From a checkpoint of a small transformer trained on Wikipedia: no biases in attention or MLP.
MLP neurons of a small language model. Each row is named by its layer, matrix (gate and up: input weights) and neuron, and shows model dimensions 48-303. Each number is 128 + 24 x the weight over its row's rms, rounded and kept within 0 to 255. Numbers have three digits each. A neuron's up and down rows have the sign that makes its largest values positive.
After each neuron's rows, "fires on" lists the tokens most often at its 100 highest values on Wikipedia text that the model never trained on; "fires after" lists the tokens most often just before its 100 highest values on Wikipedia text that the model never trained on.

L4.gate340:166150123160111144129128121133149158125092129125112145142102134114137099076102124140123102134131115098100143095149136138097074152155131133100109137098124130127147196060075168133102125145140126139137121119147131158144159123107124165118085122133106132141151111112132059155118109091168137091111100186142111106170125122136118110133124143122091113131096141153143155128120106145143144156092082133146167099129137145103117131189124103119134150138173108125172128128123140149122120182114127095140085138120118124144112150108091058122130077153107147171124084135079121160122143098142160101127113125092165145117161112149116151130104139148116135152129101116097117125125141107164144129133148159118127126089129150097132170126111112098179075130104132101096106176131119111069085137122148
L4.up340:104113137116132122126125116127143071132148141141116130133107125100106092120101145113124078157105152104109106162131153144186100125137168135125088102163171104117148173131134151139131133121195177133061096141158157154156097119115145081134161115155115110093121133118148175080160115124153121153132149122093137134095124190132134129121122158121102123136165150136102103116139104108112096124118121119137131135091142135092093138095142081115122145141090130138101134122142167112118139159127115147128121086173143120147126166149104098092117140110107144130172128133104150147097141111147172121119178173126117105082112167113084079140159142145138124102123094145104150132168170165118108084134142129122095093146158179117142114108135131135108126103118126091132132093141085113140153101142142
fires on: "th", "es", "ones", "us", "ward"
fires after: "od", " Ed", " Ind", "ar", " mod"

L4.gate557:118155173179106120119147101138123110127104159102125170080110128126157122118159160129142114099128120077145117158136134111133151193113126147212111091131122124132101133126123123123172153133124157145102149122108104148145102106137176090162104128130124133109123152114119138109101169109122128091073129110091108157073126120114130131172126143105118118123099142110098161102089123140096119135142112122168125104167135121147143130137105125112090093103118157136121094121125123111086114165160125159125133137167150183105116139136152089146135119083116145112140114138115128162149125120114115112091125116142117123150143137156160108167191146153131106165117137121096146093131153117123141105124140156136119091124101126110123154135137105165114124120135193168151144152129102159099114123119134
L4.up557:091119161170132155148115154107095168155094141096111122127138123087147121112164148141094124139141136120123119144142148149129120136138152129074109145142094143169110133174154036085132107114125127113056170100123129144116107145122087121128145152155139092144139107133138134108075123105114132081183104113152104128126164112135115145157112143159091094116154152149144135124145136119137120151153135127141173144117142148121127125135117150118075148131108165143154146116101152159151144142150148126125126110078132126157105110109136116141131141148095090124143151119129133093118149160125094077138164151090131134136197111112086120150136100147130148105102155109128083098093113143172139124122106132087162064145150141142124127135121083095102146143150139097153127111128109124153155103127105
fires on: "ad", "as", "ac", "s", "od", "all"
fires after: "m", "h", " Thom", "om", "or"

L4.gate270:104130147146076141075174128174107173121157156136143135090109117139177135136150105155107114148126121103127121080151122056092119110155114153113120107124111152191111151124101101101165128155141111155135174159099124152104152092172114103121136132138149141174108135119101167126107086101133127124081142085124130144110132137116085109136153141151109158130153114143158134090144098085102134137116149124115115140139110139174129112116124098125151135119126123117111103160092119166142082135136125133138125130092181126107131113125102154195130147137110141139120143150160142122150151140116144116102108108076164156117136168162113184094113114124167142145194104156177155102137096122145119091130115136123095111107152139106107140138143115152137170114118125158163107144128139126134094130136111
L4.up270:160153145123144124095126106116097120151103161156119133091097146142117152150075083166153125107118115072102143103056120179129113100143131132111120113146159089168105123120143138129097099103139106123110116137111109128089138126155115152102114161105173099138127212154127120137142123139145140170076112138093088130137107144151088116109145087141140090106151100155126147144178206108156099136098152148149126146139131141118152089132130113136125125185165127189137116144141118126116142108156130108147135123175161157107130128111142140101139141165128124096097131104124130119134102158139116127177117165140097115189154109130071087095122139098130140137133137148158114158130161126132107152083120140118140144105116113093075122122112161150125120116153105116123118107130083087127143094107111
fires on: "our", "all", "op", "L"
fires after: " T", " t", "H", " N", "B"

L4.gate132:168133151144094127122112102148122133107140070108154122152111145108100129160120157119108121089160140136128161136139167135152170130116112155105057116131129117127186163147124092139148161102143115127113178144131145129108110094091159141106100142131134164128158118134164146108189134147142119134143118133107132141125140097098146102154123099132124117107111096124153114124115156079130099126108111142133153144139118130143111083102162105117173142149142128160122099194108133142120184171107109117117134137158068145180121112145123136154128166156125124126135114106127080167123135132146106109112117125122164157117136151124133106161119141134141137161133169134067167119106135126178103177142134101093131115140157161110094103117127145142087157095143163105095133088155114107143144093163117
L4.up132:122153129161126099106109098101111109037124130119133153123098103113114178145096161128158166142104154129126119094102074144124125134148107130120133121141135139175127131159133162112146183151109126119126100097133107118127108145061124132117104127117110112120100130052084129095154134168105088145165131148102131136130142125181119113095077111126125132123155120173118114149118087105117127153165139128090110122126152129133144175102141174165117127106105141128145126099069143127147150120138134161150131155127106068118124137085143141150140157146107125150132124139106151130156142123177098137139109161171138109101140167120150120133110136128107105111139131123128093136107124146115118078139133165091144131142129121141102161147114133143157095109097091100080165122155122095130153083157144
fires on: "ir", "id", "ceed", "icip", "ons", "ic"
fires after: " part", " Sp", "uc", "ol", " sp", " comp"

L4.gate460:135156128099134129137096149124136154149113130171104120127141099097145130148140100118115153109181115113098158142136144136158102145181116098086148113098110089111106121157128119121116146090188143135139134115138102150151133088169153179141147181145104154159132128136117083132124129141163125107137132100151142123128147123112056118090147144113122064128105187109149101142101158178104108133129110144139161098075112133122134122148101139178129146123131162113138096117100134104130172103071143134120141134182103186110115111131112168135106124099144157111167158136118110091077128169102139119134151115132158112181124156139168154133071168184091129121158078132116140093102132163164119118152154116149139117107132155134143101141151125113135130144090096125136146118122103138143107150120131
L4.up460:167155132204129112076131127117144160145098094114126129181108113148175078144098114153114145140095123133096134144155129161099119124112141130133110108153095112152097146093104117131139115109161165153160129079109134126124135138141113150141151165135104107115093159123089109108112158090134136112120097154139114128119176125170097118151145109112129139079119137100145148130111158105104093140091088142114120132137118108151097134128088145159147157131070122157138154077163135119184128103147131156106152123110127090102121142138152173092098129112139150165161115149138102100149153111140144107139158150082144153117121130132173134177129140153126138146183100121099125096125132128151115125155100137175147148122142127165127129162152162149088118139130107167105141150114088128131114100126108
fires on: "ed", " at", "art", "ro", "ign", "00"
fires after: ":", "ed", "ut", "ak", " re"

L2.gate318:083098126132112113099211148104096140092133095119122121158142092171167103122167122111124162132110122115122147150126136132164122092132130151145148139123101176076118130129129138171141171119122144130123140110152139173165113103104098147152139158137167128114111148084136160088140162155130114106098127146140125160108116135164098094132105115112111119110097187165137098165152143074118167107131102150114162148103109143118096136134105129147109105136139118146124098132144155161167116141138109083105106118095159137145089134098158168117132130141160110126125143166095129109118154159124132105121181143084133126106151144147114114126124142150111088100109120133076143122083167121148138108129149112147118162121109150123104148112158110093091119109166102136107144157104152125173122157129113
L2.up318:085162113117136144144140122103146110135130167097109168145175075098126139152172141192137142166150126146155099134133098179161154150100115095178149128116144173144117141107134172156088111148111130113134165118115126107124135098112145172155107157144087144172124090099146140147159138129150132162125104146084114144115134141145131130173154144136170118092113092142129152132103117123140161127100090132123155127121121135070105154139129142125107144174135130129117167103120139126136113126119145129066109141141090149115097101148127149120128133125158142076091148150178154136171148134118113137111154119128110154126162114146135112163132111117122149129149142120103131093135139145181151113138098108101125129093092097130133125109128116159129142100170148139092144159162125129166129149116083
fires on: " she", " who", " In", ":"
fires after: ",", "."

L4.gate745:090151113130119107164099100146139106131091167143144111116140150137126102144114182113097118139078135119082130118110139106088108122187136155156125145135113142159147140159123131143126147117149139079080124136133130138117145083128148113115147127142128150153133103078122131113149137136144147157132127082163125156147102107139104100185094100118129162176164117117112146121152136114132153118087108178111135088101084146107131167137105112142123117164109141126167098091100104114123135172076138133089121107168134116106122104143179130069129167108120140178151117130138110150088128066100108138150125104130155117162159134137120154139136136089130130144134130122118176112126124112146136107156154124131126121124095143191120112166178152167126117123142116095101094143161088122126159102110156
L4.up745:127129128102109137089076167150173156143059119176137083097126123104137129107119103159135154090128139116141144109123106122118092114131173121116136123116137135130159153136124095123082145124143171144112120167162154140143081145085129148144119122148147110120154122142150142117098096161102174126140155138110161129111212107101118153174131124118121154122099175145096112142098143153128100129183131090102110158141098139097134147153138126144134119129091140098127124138132142160153114085157151138176128103125180142167125133129104109127185140100116097142115096183117151106125127142130143103151082139166123126084144124120139148131109107113081121123140088136147094120123134154151149074136147172114093113118103089097113143131125122125117121149074114163154113116136106098130075156159126
fires on: "-", "d", "ab", "h", "j", "gh"
fires after: " Al", " Ab", " ad", "l", " en"

L2.gate62:106159153093131103122166126126107123104111148088076121119104122121138136076152106127114136119137131106160148137112167119173097159115138127140101141120120079086146087127120140144137057133150143128142112144184139143112141092071148099119111154143121121110133165120138114146153062089136141136143094105108119176130188133145097111163145125117115127174121150112084131135168111137118159139138126107155135121096115101106125131095155148175131113177112113113097121162136141142110124152061126133134137138115162155122129133133162130147135151163165104140165173136125082113121122186137125159156110153153159135122121093163135102137093110138114169165154091134051119143099136130124106128136136100120125088104171119124159097079129136109144103134130121104148163094136155132120121099123123
L2.up62:145155146143141069135169142116077114126125139084103096144121121125110108148123127133106106157165166103161138111118155100121148160130150144174138146093058099133157142134133100125113133161099123148098111137080160126105111145166129096121117161173145109135132120140151158100129081108126115115110148199154112127123123136158136123126133150135126137156088162095129149140129129129113097116128127100147133133092132122177134076123122132132143130123130085075145138127104124127104116109089144147080116160120120182128145126106112153147088114169117101162163086061082077129110112135181095109119136099120155105127123134130191126117108122113138153156136082145136096132121137137150099143153135108123157129129135105110130136154111078172123092109116121096152094180137156160151126139150106
fires on: "ons", "ol", "ister", " form", " of", "or"
fires after: " s", " b", " inv", " one", " resp", "19"

L2.gate334:104146144140106085140117136118120090162074157130127137138147108111097120120144121136104166078147158117106117173150098106109112175122125114150099136147108125161131128128114154129154110126154150135147143129144104146153165133140184125117121139165076123150110152121098129104116111110110109137081115103161145137194090155177110133114135137131091169119111085119116105126195112126138120113102097116118146130123147103110117111155122113124152138171138155111134105156111096146127143127144160117101095144167144115164128124146122114102110092130123158110134137151112126105129123120119137125143173113117099105146087179083153124133115110132159121116135135133101180165138120134125107135103166160109089115149131038137149160144139129135135106148132150128131125099123149132121072062107160
L2.up334:109130159176124107134130117082103140110106142121163145112108185104143139111135144110096129147143167145142149123191136182167133119125141155119124129130110119135156113162086124154123137141154134131138117119143137114170114147209144117134128093148116152051103135095110096067107158146164117090135079147127147154133152144117133104132119098172137170137100135152083092152131140144140114095142141124113136116136166140142190104146115093155163162152140108105123095118092178119122154150122174141164106126104131142144112135103146128131148102122106148082135135098119165147112105123112143150122133127130140145167077150098130161117155110117133151137114146131137122135150132129070145157140108089104108118132117132147147142113140141171083106134157135163155126125129116115102137111135151
fires on: " that", " \"", " first"
fires after: " the", "ed", " said", "ated", "ing", "act"

L4.gate346:104126107159126169130140084142123118127136110119116155100085105121104147119092150150107143126111129169149138160129135130104128115119127136121089150126127127127135147120129118139173159133123120126076131132148123131129135129085107148147147171098106130114157124094126136115151136140113142112114115138126098108168112145151130089126145143107137164117123122114092111152124170127148099119119125107136126110156137143104125122137146115113150141120132158182107160174115106140085145128102112175100140115124127101137116108110131143144129136154133121129105123123128171137136065116134099167105119150165157096158122163126188127104126103160115121094130177127176132137105191119083120135102143158072124136161086169123147093100141125139113124117067127095137160076138097095206116120134130
L4.up346:120133128145117120135124143130123163121123162093133143136156124120089105139145090134118085133111122218102132123144141106099131131106105112132120148162146148124159108140136135147134143134121121133149129151137166095081129154095143170149150126155121145093193155092143107101111181144131085116133127110193116141148172171108147180082101134118146136139111070099154135092127095108128108156120140130113147100141109097119148117103088102093102141117124163133092112130150152118127104104131130116113156154140130113124128111112132135148170165136133103145155120117117158103154146157104170134107124152144126130125115072157173089130147164132126142118096158078095129093124151105129105114117138125145147142149062177157123082125125107104142089124135081132109091106129141167127154179134110
fires on: "et", "ec", "at", "ult", "ad", "es"
fires after: " R", "R", " r", "p", "a", " St"

L4.gate245:117099096111162137143150139100132117125156075131089116173135130135157157129135090121117142100072129131129126146127098107122136093135182097122106110085138176112141125159100144127123109121113110116127168141165147149159149130141154167156129148115120123106123107138130118153148087103131120110136106133107153131146089127168107123142144146083158138145126134100127065131134163148143140106110080151119149109116124128135108127117125095153107104165105158159160158155076117119161149145167083165109149143130135114142116182152123121145147182148112112174119116160094111134130117147105189156128112145119125142133139166105150159090096133108141147099177105144114162074127110136148150084107113137112095138200149108112113073142151105163104131134115146110152096129111127119181100127124167
L4.up245:151151135156100101121067137135140161136141135151131141109167100138146152119067111186112124148141111100140127169117165119101105135156082123111150142113120148112148118120118101144132104117174124147115099119140108114109096139110129135118092138122125066053145127144096116104130132112130149118150112150145141117137126132141107155115104134148197093114137099135133167150137154122139145125140156159134136146121133103145110124104131119119094125092120125113064113131164158127178124138134147092094148104125142146131135146098136141089085141156137150137100124124119188148107115181129114150128134137126127115154072106131139122135154081148177087138148101197131122142119156112131089137156178131095123169105140141132083150126143145134125126108080132072124163110105144087107139168140127
fires on: "ch", "f", "ar", "ac", "m", "p"
fires after: " Ro", "e", " f", " pre", " De", " Pre"

L4.gate242:156110114124086111141092118123151146114122113176105136109103118116091170142144131135089093123134125091164141144113111135126163104149133115171116116094118149089100154112139099117163100101152110116136172143126124124088138155105140124171106161136090138138152096148135155161155097144138129129083118165141089139110127108124159116139132134103138140112098163165109154123139106107115089167100103100126105180096135178153140138112103152135108118117068147126106154130176134165134133157151145113091140146138111120128141072204097108126146154159135138153130095162110108118113095109098160135109130099163154120062143134148111155139141140122159154125116145085089151147162171118097159110118131126164140092143129123127096102117137139176114149123116124131113094117135120117132136081120154
L4.up242:117101134125091139126109124060151139103139150179130109120110171145103163140088134108101155140100141151131171166126128121144159144112158117125153094073123122116129145156146143069144120114125153142119109115117122130126151124166091150118067106106134116104128141149126101107143144171145105119134102107182118106111139126130104106129121144136154100177173160154115156144139124114186130091141121085123130137156127129099106111147114109145145108076100123131117122089092129152127118136102146161094147138111149126117106116147119140105150114102159096105119159151153088113135115157161119130115178125151105158086078138098084130144108121122134156111108128139144168109157187074122134121109137092163167139135154120127119125110116139106171134114132162106134170091078120106165118083115169
fires on: "-", "ent", "o", "ip", "k", "ig"
fires after: " Al", " d", " B", " D", "l", " Mar"

L4.gate510:154169103071114139152152141115161118130137165086112154118142160194141147151157106117135071119111091164126144151143106136122087131123129148136132092119099140170112123151138163160149123106132084131105119128179117150129105099114126150136133135143134107110115062159173142160132117124147104171149066141140110160137110081115152125108113149158147129193125141120103112114157139101116098107088090120110109113115072123137108115059136143136113136133077137162168144123153126106116150120137143134123098094153118096145126141127096158154139158102137119103149152131179061121147096123098130115139086156153119097145149143127101151145080107093112113172140116096116158163083133170159097111092123124130128108119169160117100109117126129118094137134102108148129152112133148173142100152149107
L4.up510:126141129112124121099191135135127161106131158153085098115163113110130083142100148134099111172126121138140108162145063119199126140113136121092115126094115113085130125124119125114144137090138125133126142094144111143067097100165091098118127111079134118118073112144092093185140147154103155147102118150083137136113122116117144120109104094148130160105114209186107145116121157071111104108142070130098093136155102105078070132111120165136150130124116140134117131082133146111136149114153123094159101116133130157140171165135159105108149124148141118123124139096175122143147117142090108155125152125160096123143102128102122151185127106134112138131106142110124112159113132136149127161091135105149138150164112145131119152113130099156115110112114118126132108116114140122132120175148144
fires on: "ust", "o", "r", "or", "ual", "ent"
fires after: " J", " j", " Ch", " Q", " sp", "J"

L4.gate430:120150135121177124142116128109118104118158095117105132161084164131158077132152156096139137135133154140075132137103137147151140152159100157160085148113120153115116137108110153140111121153135155123153141110137121143090105114072160117103110119166111157127150134156129126122113107118127168106139138139113129057133114111162139099121120089131157144144118107108119150163167071113175129114107090137144131120147090148061124136133122140086109137115135124140088112153122144139109147133086139126128125155129131121137113087141145129113121122107125094140136174151120133129130122093125099159161136106158113134155121108178112107131112121149134129097124110130159126107135137118114114122083145123136080071154090140152131121093146140153101123144154145168119152105096124126107138151065156
L4.up430:106161154132080079122127131108154110124109144133113139123104109069196101098130177140136158099134160139131100109090113110115134118103113112122148127177126102125164132074112164100145104146129106126113081154109110121115146136097139116127092129110118101133106107135133192140147107069161112160140113140100133099102102071128121148145088145112197175103138106102107103121110104116172155147122106151140118144121137138134142122146155091110156150153118130125105136130130151090150121094167179126093083091116140154099124150122142118105143132157148159137171132086145149135169123147149135139146119149128132173108108142143134105128076114129104119137145135107128128106143121158110101112134105164120113132153128145098131082109108120093087115106139130130102145116107114131085168120182104
fires on: "-", " by", " ", "ot", "g", " of"
fires after: "\n", "ed", "ran", "20", "el"

L2.gate467:112099104159154112082111142143181112080115114149122106130121108113138147151158121125122096175126104117111167104155152138132146119147085089137099150146165136110094152096123120128125094088124108139134130149114122110136137129134102115160127162112099119131139121128151121113121140114134150162108117109110132202103107167154140095137122086129138123123140138128123163130118181108103133146097098099138142158143074127136110152141123072170107116140121163149133122145146119101110102113142139064100144147126134123144123139135081099148125145078112129163117125168121136099096146131108107139141134126137107157116147113092069106136152082153118153127120121117146118108109111124138129134124117111124121137125134132145098104146160112184131139064117105125083123165125116111133166155171103
L2.up467:155143102099155115139146088098093114123114112198134092143125135127125106116116198134116104160163151129172171156152129110150171141131098121119158133113122103130161144201106128114119116136115105108167159128140139103139108133137108142100116136140155173102175151176198177122120153129144164112103150129140119155124123159167125101100161118109109128151110131106129127103093143136155112110172114125146077102130130161126137114154112122112059135130153129111124130124108124126142102144093149129114149154169086113142150106146124115175122123090123137108134129152154133087179140127153101090107095108150112134154129099104113132132174143135144146121167088071128163124078116140128138166093116127134120191165091121132087125137119156138080127097160105149130101092147093124115167143130111
fires on: " and", " =\n\n", " or", " such", "T"
fires after: ",", ")", " r", "),", "}", " R"

L4.gate82:131159174087104107121138156153122180111114123156129122138083131125139180089128173127097105156103123169151126174096140112143158135144163088149118097092118118104110134145121105133099139180088095093133134104100101114150117141119094130098144129141124088128132152131109084126157134104078148134141117160101157151105113106165101110115156110109106173114134144133169119091126099118116158127110121119176143142153097156115110130124166138147119097137071157143118210159159164092132168162163118166144093122120124133120127170129113153132146179151109089146147121127122095127124138116115126122143114100132118133143163126167115137114102082128177166139150159130119107147086105121136151118122132184141135152120106115120092149115160130132121101118108108131173126094143105175108171140130105
L4.up82:125140154110131117139119109119138109111153122063104126093133122133130165131119104150181133166112133108165133140140127138154167102125164129140138158101110102134103125116078142094134097125131148088148136149092115124082105129114107137108133136116113141085119116111109166171117147109154146114149101116122165124137157101105103123173126084114081109114129115140111111091107105169115086161127148118110157108160091116108114185148117157135180104111112131108140148118122111118123152143125156126126109116117115146120140142098134123129121100137149115160082156105124147111120122137157114157097189068156093144123128105113141130107129144135118112105136098140165129123174116109147123122168123069119154112175109164143139138184156147118097131106150100118166122160128150144110105137136107
fires on: "amp", "1", "iv", "am", "ard", "im"
fires after: " C", "-", " c", "C", " cr", "v"

L4.gate539:150133123096117147137132119134125170130106098141103162136150107115097113108107127120090107096155128108125161146093167085125154104142137106116102128127127180136118110150129116164129103122143129156115158140118120160145145134117135190114101161179117094095123082163129130125163117152100130125170158128148122127131134096130124102126144146145111154151120086144091105112176174099107106126117084155151119125094113149119116069119098133152108099123102112146132156128145170134124163140176102079108127150158149156158089125127093165087135120143098149171137118150149127100104123143102143168116107173137139143153170087151171120123120152122159178073204145101091094154155157154103161130143141140097124131125132099106107098123139169131083134165134117071133135101125124147097098128129144
L4.up539:122157146069122104133142118104129122120148089158097146156079108115149130150100102143100150151171101169156135149142099147154163106154082146159128101133158094138061129103139148139139110158139150134121123128130100147104128113140122137127144164166106077177118161151115124143090117129101171158140111153120147118128094128118098113137108131143093138132122117090146118117143127156148186099139104149076109165150162105113096120125098111137113143082134131133116108079108113136093135105106118092109183133135143145134135156090125175119137149174135177067122100143147151149169139138130104136112133133133119103131086140143177147165118126128095175132118084127123120164083128039131111095122107134108121120144135097098164069107139111076152104137152123129113148128130121106094128132123122
fires on: "ish", "es", "er", "ers", "us", "ut"
fires after: " B", " V", "B", " b", " a"

L4.gate630:111122166136123153125129114164091087144147137132111122110177154112137150121085097092094138103131112129133141115132177119147098148151082109162104095112125127137104119122070083070120148127117119160122126123125105149128114123118124180100107084177136137128080095127142118090142096120152126085128123137120114155074130107150086159124111107121142148141137145117086113142156118161115119119152123122129126138129167141109127147145191106105126133117150146142110117140099134145122151139083144129123126140102172146158094150084138153114102157125140185136082155154156144113130115160148107107102091144139126168146098112128141156124113143127172120142140126103165141133161128173134085123084127120153130098174084144088123137105164093137125141129118155129189141104149183146121088123144149
L4.up630:128115135177091158082162178136143149136129154123174103094147132132145192147116106096120107139152113160141143086131143103136125169188098109136130150120131116138098150128112143098118146119094148097172082138150127098123145151111121135109139118140094110128127102123144134128094158116156150135140146136133128155063132143135166147084109110129158094111150147144108111121116097126119102107169142098132107113110157140113126193132144150077137136141123124112107135125074141111111077130115145121182095144132145129126111174098120142107162154138094140108083113136155131120136143130159095111085118135138091111128120107118140118111139105143136137111097106104177157137155129163110133175155137118176107123120123116113136164088130104125123179089120175108108154100133171145108101133158096
fires on: "us", "as", "ar", "ice", "ad", "ia"
fires after: "o", "es", " are", "ens", "en", " b"

L2.gate788:147149130153160086149145131100101114122136112104108170148106087106098130121137091072125108092143112085141135153122116083130099119144156126146134115104095123133135143155114121090095121137152116123097109106144134128102146081112169152160113124138127129155152108132146144103130091138083158211154077088147111150142143125166099124136126119134149128147101111099125132131092113136106132145128137116120109164139130105115126129093126132155145126129101124185148144169115126132112135139119140137087097133201116151158132134130117078126102127148121133141132127165097127157106128161128136136142139145157112148106141123189190112106117084151164142120133114113113177090105138131122104147109117135105155130109147099046113173144143130091130130086171156119148093119157178119133133119120099
L2.up788:125101103106134113166111122143138131172140127096083137144161150114166112138047164139129133118165124093114123140117144151078106048126165129162155139141122126104121129106153128131124169148124136136085158139156135175163100168128165145153136125134104146119071152103096133145174149126108133143113116083167135115145109161122143118121169139130153148120098084171104146113128118121110121143149131144093145143118131124159140033095100137119179125193119150110113091101138127137100089153098130093113135127133149136165107117098098107127120096145149099158129110144128113146111145143111159114118132157117137138125129141134126104162120150132115105110157089111138067126116106152135118162123147130125158135143142138191119115126126161116133160155087109121139127124116143112147139130133169
fires on: " in", " country", " home", " family", " vill", " age"
fires after: " the", " his", " its", " a", " h"

L4.gate512:164149110090108119093144136119148116089182093151141112142124155118165105166181170139110124121156175124125144116126144152146153109141117140126082106146088163134131172101135074131094080131125092090111112115115117127098091102099115122086136130156146130155148097127099138117121088100104127143141130101158129144092112129139135149149108101122107131124129141124072151127112109125101083132118121172144139149166131167126137147138072116156139111118061095095120118129181119130143151117114138165144145125099181133093121150159134149057139130107143140118157144092144137095176138123138110120108098078144157149159123136102159086109131127135161159146104114113119118111124126127156143127112177154095134107122112134130091162123134116138102141148122138143067142116117138141101102080129158
L4.up512:122107106134143143092096117116155126128132100133105112159131119102106140102116138133121130134142110136156148139102122120090145173086119162128103128130122127117104176083139165113146096106107134077109142108131085129124131100149130131127120088154171128115140124115132151115129144148155114155103137092094128136093107101157148107172098148112138081160142149119110130131138117104115149146141122125119100137103100135126156133110084124113115158119147106120095112128119136166140161134149159099113098180153105116111099159122100135134136129141116109132172126105142135140115110118125182089070149108087136119116153126168152108146144129139110151095112101128136102146120114150144126141122157157108108198153128177096129155133135157115096126113095149110127153104128081123124142115145104
fires on: "om", "uc", "em", "urg", "on", "oc"
fires after: " B", " m", "b", " M", "ib", "m"

L2.gate376:094104162129115163151093163125084134115122142121119124102123167147116160165151177119142159089112152133152100160152133138095152145170110144102116162089142093127139104150128075124135137080112120125101099144095158145121085126164148117107114123160105163133154143091130136110102120113124170134135150144131115140134086131107168061158155121104112145114151107090134135096122125144162167177106124139165163116156155145131116107100106101150176120123134180160124130121101086104120140118156158094156084102128099103164130157123099107121157128143129150143151101140142143152105113065116130115170127161128154109079159105117109145062147111132136100114165166138114100152147108106142168100116147144117139140123108091124158155131137152123131117129134110153141147122087131157136110160149165
L2.up376:062089158105130153142155123110135131137134149090166058097159143146118154147093118131153134137110149148125131119129104155095169132138091162110094135141116160124138072116139129136127153117081108104159116110157155113143107089177125124107117117134145123123100105137155157111096177127160169111126156137143129117131148180130109103056122113154140118113126134136111133156167182135150070143107170123101114109100137141098105168143117124137125102126149184111093138122059122088098124118096110106155096129137151145131104111103154099098140116108117082113100123119164128139186168122133127116148090119095181140086121121130132087095095080130131112108135157111138138151181136112157142141132120124143141154128137101106136088144124147103108155120107114139124117143088118130105149169148129
fires on: "is", "g", "a", "oc", "n", "ack"
fires after: " Lou", " l", "Th", " (", " con", "ran"

L4.gate498:133117135094106132101085145143135133112155119132149110104115165125136152106156115134144157108086128101142112134122134146179120136135167133131111111100107137155135095111123090160168136175122136122140150112119102131120138129132130155140178157123129122107090130117065165110156122125167118133105099122093140127127141100100077114154125153093168149085145150131116129127139142145150120155100102134126084148098092159060169109135143090127141161126161119137169108137077139130142146143087130117061144086104148158126125122156155136149124154127118124192088135122136108110122139149135197112164099143134083111118112133108096161140106138140125097109132124107115150125107147112119119118165132162099125122118151155151082104106147109123141137107096130118158139146119069167143101104142185
L4.up498:153141156137137108088124106135117146136127085128099131136140132153141130158094126091132165145099104120108074112153148131146132126144151123085120138154119125148158100069095130116135089133116081145099170137131100127159092095101116113148127097129116132118191148115109117114117070100120097121129106111159097116163129109153189190122108118134138117166118114137134142148149116137131170080107116124073094144133153130108134106095144086134122138148143088151184144101109158119090162138139135135143079185103172081135120184179120179132156126159080122084134113099102129162117115108116140151163115116102156093113153129123156116124163125107096103109132129159138117136081123158133139145129142150123109151124090115121119127125138105140130143100119101132128148123143066093134127108119168
fires on: "ic", "ound", "ent", "ect", "old"
fires after: " s", " M", " L", " l", "r"

L4.gate824:145138088132122102146109090109127126148089143117151154151134141137109115104095128092098104094123140107139128094103109121159129101072108118110129133156114124116122106113082136104121137140124127102144126115132134166189117119114160082084128192149125119150098102117128121089147126159158163167136116085127158140124114093103157128123107101107107112097113138123125132153138175096141111125132108120112118135116094181112114167173133132127148097083132110090097133135184108150131160126097115125138121134130129181193100080126092157119131096141157102130157160112129135117138157101111088088128136115121117153109162119124138116113136156145152136130144135142118105136131095117108155131116137085104152147130185116124143123105138098167121150105093116138133132170074107160159118102135103
L4.up824:136133141085120115137113106103122135095124136182132124088112146145126158111132141135128112113165127100111121104117130068122113169121120151105093151136168132109130124141139146170141067170140111144141139130155099119133123136139099127078133119106108108122093103152108132135124174145102135147129167082138103109141128131139135077139148124144166181131162168131151098138113156103113132147094170153169130097149081114148132151137160127176115079142090111142168104119107138139104123145119152132133136120128098123136152072153097165126144117144105143141148119107175181128173127089092163133147153154133108141115137175160146083149145145097189133120138117152121177147146131128133113136098141114116175107147128125124107155132143137137124098082115120108130154105103132124134084109152176
fires on: "om", "-", "he", "our", "t", "che"
fires after: " c", " C", "C", " co", " Con", " Col"